Weights of a small GPT-style language model, trained from scratch on English Wikipedia: 15 layers, 8 heads of 32 (4 for keys and values).
MLP neurons of a small language model. Each row is named by its layer, matrix (down: output weights) and neuron, and shows model dimensions 128-255. Each number is 500 + 50 x the weight over its row's rms, rounded and kept within 0 to 999. Numbers have three digits each. A neuron's up and down rows have the sign that makes its largest values positive.
A block is one neuron, or neurons of one layer that tend to fire together. Before each block is what it responds to, as a language model described it from the Wikipedia text at the highest values.

Description: Temporal phrase endings
L10.down15:523535579580560473422490448545563434535527493570576443499410542584507515485562474490509511505461466439559593522510470492484465457433605497582510450538426511567509524505573509544444566483545499448531479519545499523512560530547512428444460525489464394516498520412498403549499597433561484446395538434411532483577453522552400493509434502398550552446491508490526512477569574581503562481532
L10.down157:516577471603622499521481516450534562545511441418490470599470463524480487454566453588568480507511421514550498457533469523446462443524551586559503536508582503461471437528546436520443515454486517364557526562467509504568468528508462489564496503555498448541610483497499509429500503431494495432439515530456469508570534416551469444448511485513506499582423475391443407541579472459441513470426
L10.down168:521577533528479544508523521498563492496544458601483521573515505548472474472440482451452471513500392582476524473495534517409534522541530526548449500520512535517477525592400490522513444559627583508527551488463509440459535482540446536552491544467509545564591508444439517429502483385496497458464455503560523459506514462557558444579513442433591517469440499468606498572559533548447538442598
L10.down428:419529512430511538502538416535552492483583463514552482525497491400504577470472559440502547462494410431475555479560488494467483442503512496482435487446503514466519509492631467563328524527476525493505451498536415519464471576645525502508536590527468432489494520611449478506446517487604408592534597491510480437472454519525534558507551494458519485523564563553407508310483426448454559468438

Description: Hold / held verbs
L4.down574:384469539563493481470510476522524431482447526456568464461518501534486339485611462539447537504568493509487480551632447489473477511505418466520498501451506494564309518503581481516476497517555500549578540525509468472462439467497531448483455550513444524573480476511623475508606457521527580505482474476558529504482480466467445475598526495529505511576459511515499504556459471444482552504534

Description: Death and common nouns
L3.down5:512581478458502444644574491544557539559531410466565510477448471519502473523590529559481412495598510518550448510502517547505482497560579541540460485504539523601485582529514461564461460383522543549528572480479436504487578510509504532537438492374495525370552486537539507473504463534385573529573476520509513516433515458473557570501527507552530520459525542515528576483372499506534584612495
L3.down17:479456400447454418460561526495552566535595457463542438456429410469507513541498568518495520519538563431460489565551524446560549570521503497449483368482564535508526468521543534560496549486425440458536524524483537503491485540528525498498530487438536508539522499431571408444498503607523405477608504452559464471445535504514475610441529420532488520527466579505472436384520519421401505407545
L3.down129:431566486578419447474523511523507496490479535465558476490530510492457445458417572567557514480522524476478545559483509570491475548562520548430596460476579417438484428455444491547480545512422475453599464425516482500573553549571495473587471535461504558495454468586450488497490549475533469490461529476501495510522502415381562480523551566501561498473631519468557522410476520608496547526524
L3.down166:579560534485478432539585483415516561453465507503515438531521520485487459420485428577514528588409564501519573517520549457479534519478486483463466546468446496541405532551521516535521494493571473490600500441591443543435528537506557479474497456416427445542516497468471489401538551498585524484473459542449547478526496471515588489540448590539517464570594561468518413506427508506558477581508
L3.down174:450489483418541515475555513559429519477522544532512459490531440560536512553576498560545533466483484524556504497513456528615509476538495448465429541475486590474468493531520552408473528493488539465510445501528487562439524531529496535536379578412592509496486521431500521594532471497546489580459436521525392462432512554435577473588542461467540469516509533464532493432552548473402465505491
L3.down412:433448440538575466456456471473554493564487487505584541527529492473515441577526375512436462464527509585533507510554486543568478499511483562486494443545435420480560538463479468541440511454445500465510496519505418438480534478401537497415471522453510473429503522463439464392486498585513544495580487444566559446457515469557596501562476448493517486507433596562532505522526498466522557430470
L3.down476:519445503487482437514511510400433594535589426441483448577573469539531511439527546476489574555439390462476506548516496563484436499522546513423480425537524465520574514499545511500471575552489435413551400414507444562479500487461422446493571531533521491536531471534345489489489467491459588503418486511507488608536540473541493470454492499530470470432523487391465550430491485430505528451520
L3.down517:445434452542543511573573466456403511542460395532550484491446428587507479521504462464511488556445557544491441558467567520486535519569461498477515441511543603534532496512509479520419570454573536575561450601486478405551461405512516527520443488519467530478524492474555467463440383446531550420498484522599515495479502526446509535621516551457506498507542456494529429553557390480525449507547
L3.down520:509512460504499461528536576550568612601484453594544593524392514471571506503562574582494407487522484521379448511551514500477508551531530471463533404502462621523574531500445410559456512510548529529548522528433541488433457464471493510480462477436489513463562435541506500433438518604437439420635557525520488470464489548385459462488473527544508450454526484520510482532532406470529532563532
L3.down529:506510540474503493553512535515478499494488465428484485470508534515423419439397588569466458470454490558552535597458570494500475515567427528548538526469543546528448509493497549534456503494476508492504488565369474546460490453435548438532498507475483502476592487427474548506514501516560532517514456546564513565571519437514520518519370469400463436521506529459447472577368441559540572475578
L3.down560:505557581546503427451523512479493573620525536535437429502434615462544511591467547520456434510470479473559533620460587530528524522504522471505578515489393530501490456431454578551508528462482510473509540490421517474436533505475540528550480476473493457483464454473577511451462524492520599440448519486592521536564491503484464422546560495474538492538491525551591487592487547475567434516528
L3.down576:449553440458397588485497459545525394464465462454518490483548560509505444514411443468493464519527419506528572517564510519512526417472487504468456568490424406453541455557491528479535554472506535565541501402494503470458420497564570510517481501502544444584527483506432522434384547472548596489539475494497459496527547501512550572518404544528458491561494471536462553445457448485428446517467
L3.down625:509538571507489434608456524487490418423431562497408500550479449571566470508558560531470511439469443460430459445425472525520536415470490399574465363439548496488435593473501545575574472483525445556472570406515498566516479497610642483486525497572488565473491488496527486474427467463417487494458494534497493453488487466426491572497422530492521505557447423547528546609564434476492556630577
L3.down639:504478506435519526669499615607490578507404531528534528564519521440543436475457465505464489463548468500410549551552434554501593493527527529485456446502488474541535583413505471533502564475485476490496540443530575515561515525461570532481583503509509506403462496473509458516465518465457358476482391525619511417549476617405503487606503563552535459444509523546474457528419449509561520632485
L3.down663:552532511515547540551474540533475446443471526558609534518445417466570466545533375529493491497465488492524511452524537534535509467536440541444530534492503502534532449479542470338535395480494565543550529455575553571543494522476491469543542522523514630423464437473482477506519500471498557433497482473462574494535560500527554578434487404500481508550518534584600410494484491474480512490433
L3.down682:486504466499519482474528495523450532492499458593494492515473553474511479489466532515422439527576500480525614510547583504442502549509544493498413471588487471416437538507456526475509528532548499420590465512495467543578535397455453518547441536409555486449544517436497571498449549544521489458585517589505506431484489487481476633556531443482567585572533485568612439528430358444466546407504

Description: Plural noun endings
L10.down70:549431457598536538619517409597564578490432437522540505530568489543565522519517466552568472553448545502539543489469475529512399510455540457504476477442552534367488538533560556485524606622490492522571429523514468519529480494557518399533401515521432587537478506475608560549532473353479526457574456542547550477586510487529530526538549446495496504473457602416486372448554545489449526409529
L10.down133:539497414549438522478389519539538474446485524493503533563506559508524595528592518563578461536524483483505542582436449536553410399490532489449543474467560638508455501508542422567433514556500564483548489543452467491426453527494562533490524549545532515493473556538458446420494509485533562493484512457475407502518493471480528502483492496534470501519460415600532518484564396492546473556486
L10.down587:486534518530502537573543464459551531532491478477478522452537439500451577532510429525441456508508508608491470486581519547515615472531617510417498480508471532544588484546549501505415471463521551486479439432504564549494453560546544497502496439495506470451492527531495376521458607422463584481490492579495553375448448535473559466542509451494449495465473544556360513531553553479465541570490
L10.down620:524512497554520525539427539525492602535496481510438526579520588577463496470469543507531395527558527455466579485468551520495443469454492529557569549482516544519492592523536482540422508509387459456544443519443465470428498435528494546418486535467477478458511493435526480482528453468504548524481475540433502501466517514375518463453464495485537612465456401601491509404519481501443551554509

Description: Time-period nouns
L4.down51:408496498510455461499537550641470583622448438504493537574487503447575547543521569550481486470615484469478482549375596455564453500482543534542491409568460548484493513511531434608429481483470456406535467529486440517603436459465442456590500537472556485374616461538555553418521605507472459582535516555497471418511533504528411498555477480527503524523465410476492517518516413399472449503494

Description: Country code completions
L3.down95:587392374457468489493587599507577516527542448542559492516435455518485562482444573506571624520437467483458469446437463480478538437520519586495461442504486444592400539469536565477543542525557398468465559485512506505459516556545480488404541439481392498493590479485539532524480516510500598342543461590532433488583482499482468537465542533454499506454532512448550524557489630528448483499479
L3.down128:649511464459487480534614490551463600534521417482445464480507507565547477426539523467517535504546506443553525481402564448478455465499495420524489480434576497601341483530551509499585517490456521533499567493427482550489483549565474529421473471463460558553505511472566560574464460453540494597467407545509533616454504436546501579501515469494493446421530540546513517594431527461499491481518
L3.down142:398580443406550510469497484492582416517456529463484435459459550457487526504503485543438514622434504474607523501425558471523515506555544529480400468496486491489505481550592421530431496495517383498563550533501521604493448521306451434472450506597511464461572484542411491535577485444432411492462478591579585541468486536488512520562476482567461573457546487456432479473454523467451496532533
L3.down152:506453523486498518470485477459416388424492574513460465500439467518520463473651482547510450484548566505433531473462452506438495518392508574442495481454492457434522464534505479529464500427505468538409477463531561600581548474517517439495455457495478439497509475539548449584524480463442477473590507444482604494566611447449460478530490399506568500500493577394450482490522417468541502511489
L3.down169:554489565565525462593458535522504484664524525515561516443591502643566517550513453537551553388377517458505466468485404422408495512484532467440474439573514542511496538576516379403447455490543448505475563604513530401537475391573497435542577499543453545555528524553510508519467493527405551525431490531488504520539530480447505460513446463504532497468514503453468502530537499505496540522510
L3.down184:501552506523585543520545514541458577582482484536603521551477439608459495614557558588451464429430501424563561562450407483507551500424524515506532508449471505495468449478480481486487524366490467466433550450618607496483606500548512529431515458461489524494488537542380508497472463541500539433539472582473444506473472465456463469431454483511489455497470500450596549473519588500537562438434
L3.down192:569445524486462486562530545502434519542575462504422474486475472502503477525466493457533557391411450382481555465510473627449481529555531506507488500560494462458465554463508554494519613515545480451489476513487549517592453545410454540474506419494461485477560526438537567484541573437484511531663533483568537459508550453522494457510486510487516537463482539532504513556478458467504512503521
L3.down245:568467382417543494530426542478422548648489575511472471465531507538538539504473423559539433528561522438498493453526435411416427506473476466501447487568505503476571463509485485585435584467476463538469589597582590484512475437477470446445520486515437525500591562532567542491433454539476557516479512488493469519654509415395489489519489481530510428451520663522464558512495481540490467590564
L3.down293:505421417558508537508465503493491412674588514454547511472535360540533514456425530486451472548499596522466411505406479559506498440509476479520523497477453541500512509609542536472511522510476489561487440446433471412402580555517544521442463483549482568529542584476503505553630483484495597486408471523511382543480480418532492438514579599510514538510490591521448523611516511549547439544456
L3.down342:522498446446477446485481493565498522503489479599413564525504443603446545507500431497484392510501528497469471467583350463453451486501414524517436508546509497552511480518599517509477500469509439517582598482410548563458510496516581553426583519511481439549516439519517414413519477453508654474572461565473542527485507460474621483549506520531537543469469529452439524577517515493496465526477
L3.down344:546541516481553475486547441511377552569510572550491508595415513487406419494527536557511421573454470544624472486523484576466459489466503480551500435481526427503343452467453511517484486472487540478487546469486532512563526450529475482490463468429464517570537490588493471430436484493457465546485554403536469473499476471588512500472608522484552575544483450600464430559499516448501412426515
L3.down399:535548471548484513529487409493524478515511446537544492509511602515453394526505455489581455431553504493472474448442471499482496531510527514531462475547547534527531554583536462512479508522563532527517472514512480588501474544481504421554509475543418404516573405556458481387625415637410551550507435463513433430521493462413568415428571446496535549470438428555478569443538421446520526526586
L3.down446:573375563455516532494463411505412565494576481455552535524495452568460495490477491575528489441537521556500428477385531400399523430468441452458483518546438581485414507598475441428405507422584507502543551515488430505529505508439498518486550483476546482428508509501520463489529533492445493431525504499493434537534481580438545559468488546567563452409456574464591621542517586477490575440436
L3.down514:522530511492579492444453427440460482566405506570525446478468463539448553533457440483570519552556490522579506531511484438427493459533524525440506489504525496495517559581521480580457473408438454573467530531549504491568540518407503516520582460524424513483465513519528519508531461561555638484529529449441481561472497398429469491566476400565503527465503609464533538498464442443472526492486
L3.down544:593534514449462485611447442435550515548487590487475482467482535517513518525562520441502520631510462453466469337456453445415601523506509502576518512462485513453633472491551498500516569512489479439439558561526472489533546517511424512539502486473478507391652535531488407409567483574549569483489526573524461497486502389464452530493485441518485500460532593608427527569551517496536466540541
L3.down618:509497613475477545546434473456498514561565527512433480530534461470553574552591511531589496591603471520466547467514505481458410454495518531550465511498551541504528461466558445489457546485526510455576468588563609439612514490520488497512519489499397579512538518500474461509453513599446621515543457497515544510545469453453449461400470469542459465558485493480476483634500543507546382509560

Description: Uppercase codes and acronyms
L4.down399:518458498537510536508475418505503442532513600506427492536522510489474499528527510523487572524516468450462480477366448534505519472638501464580472442561541533408510457541513480473396529552561474524473592612515528534515544496525398484524428454578467477509549461543428479491472513542568586521495476484500583618508522507482413435472531384471551408501533449469413511528552493461449520467450

Description: Common predicate and noun heads
L3.down4:514387516535533483493451525446467536626511603504481479485522529432546452500508328481511536553455565443494550516395535513482496526514487470464496473533499550490492536585503518492482443459510519567467462496557556503479504406479499504452530506503509552450579529526490513500537455473487510424564508519541487423557561530496539588538536597469464497474490519473454523480460547476489497492493
L3.down50:606541471453541479526525507555466500482437539412419554521538529480403455492646413500639504447564473522436501462573467515536536517582479520562624491512433525533419526508509594480494494499472592524501537408542441481391531482450483452349488498475432567438453557466540538406468562552522517544548449549432542501517502556393439464473450505449596487513445490516514527560550431475534551529514
L3.down65:386606580527500579558538536637468386509464395467516562518543497507499483599491518566472419444488481498560437495530484516477464490540581485505538442521538414484496506501524525480494423497515384417455532430556415511500496572545505465492516524448491415486409556475503561574504433422534476556546420484467513555491507519449434534402563502524523520509447505421528571473551588456403465524583
L3.down105:369575460440573481494561474606477493495545445503435504490516465462494456512559507561510487504563541478536475499481509515526445483470474552551463543584517445405581474554482515399587521543570511461543526491470441522491492383488430438540527505550471527461509388574521537471490518431471599404475476535498577552499523497563541460515535461462570509463525552477518542516500496498533484452456
L3.down115:470518507489459515425533478503499480606413495530444503530447557550433500398558471504528531589497553477530508569425527496481409519523513623588500507504456553522416513450505478539497454502584441386506467448453486447523510536619511471448527534463414468477517440459522441478505439522522639521566548465527568516463506404531572504533532505451511527534531561558474550514545432483516538443433
L3.down198:403412558554530493551520398453485436496464595441551483513453596491540471541589525546497509558526398471601518538460567463591441515568557526524495610504504580535470541532518578504559518425472513594483518466485480516445492533434517458408589483554464430599533526485526488512480507543570538383575500497522478461508513591504465363477512471597522548508477561516448537513515543498493483546534
L3.down200:414482518468519404465606459555446501547517436489507404497529474511465517528482560481478499559559497515502508508509570530497450523558521607431517453540565595553492491531500462513496529545454424496525491522420470483562419524531502540459581451564583563434476540510485532620587488482489491605489393536542385438493459533565524461504498593510444531512474500387458504363453468517578487403458
L3.down223:484484608445486599491488537501456463508429444546536540466579595505554475444454584595447580418471457428526472466521423471503459499496433575522558579534451509508465538520550543537535535489500518424557480487526457436501489470462497409487494604523494458466502642476416523459484517500616636573486521563438462525547500477436449481481490544570598461535469580599455501519573516498559441500496
L3.down229:492475544529541502406464441537476442535497501473496568548571469521495465569565468528524423535432503488508521566506552347471478558460553491543567518480554558514524487541475459539495471347537396481582452431483536484556465546504538547486501582434461463550541550515450479486554504495482505497587520469466451507385452465513455433462546508525515446539510518471559590467540425478540430455492
L3.down262:481439508484524432474435538425493600548430531508479551554451534486498519542472478463566524391527505569499540476501425514470531521581421526527588500404464476558500522508445452529563500523548602469504483477455414426416516490447460596479496573508521518494511482571497418507475554556492618484555495587490447510546531387461433461554429444442525494466573485500495507522445421462479572422510
L3.down268:387493528487561533550464493594634543551508592560455510435548509518481461462519460469462473459474489409483500547514589537463499466611508545485553348521480539406461471405523496489515508384409571562441506440590518499562401534695449524446538592599501450577520544461544478496443478511547501431563403460500447499467466544470555404564476546501508538546534544540516520544486556465559519480542
L3.down339:565457525552525570488502414548613514608486452604423509535526523568453534494514506457565559515434514558601510513510498510438569517526487511504540520569532549567473453460432476485564557503476523435482577448415407545442422532563531509510493516542438540532488510533464507509552428440444548491518489598549519479552469462417494481536502494478461446517472624571540466690429438448482567459590
L3.down365:459455452531544544509472490560490485503535540448558472430496516483532437477613499535530555448401376417513528438455534570439482428557451489476539461503503596510500519501465546541436519513488511476433407544478477365420498435503478535451556490500493489466440579578469452561526491458494498455609416465426547528452578505470572495442427587497493489497654418467490501577466504383438507507420
L3.down467:517499451453498522515507447489462459462533488578548536510518477444478377523524404486509527500598503484522424471436476475527520470496563492543598498601415498553447470520474541497565438494443540507591500468511462585419507513554445541430545467578490480510524559524520466431538507559438521444484459536466539439487533512417492497564545533539592477563504442516444442625624515501435500554493
L3.down559:583546463472485518551476567559420560437558502513491473539586601461534527545467498511563486485543553459499511395552559483462522512482539551581533505484552517537478527524493555567496431533398531481640563449507463493478510408450489445318470562467521462496564579554546472495429493460509467491504457482582515635449556423438442547444516397559570565492573535550501464383456584594485521490487
L3.down601:571504517510396436514572522532425436467593424432487418503454567491532515499519456545463466589529519466522512488604471493473512498497581461459532498506466389535482531430445501489477619424528502428498427453507483558567538473479434582503527513495497577500521539507462549406514516523494429534461557471539516532533513502560546466549476372516515560453478584540494602631574555536591453582484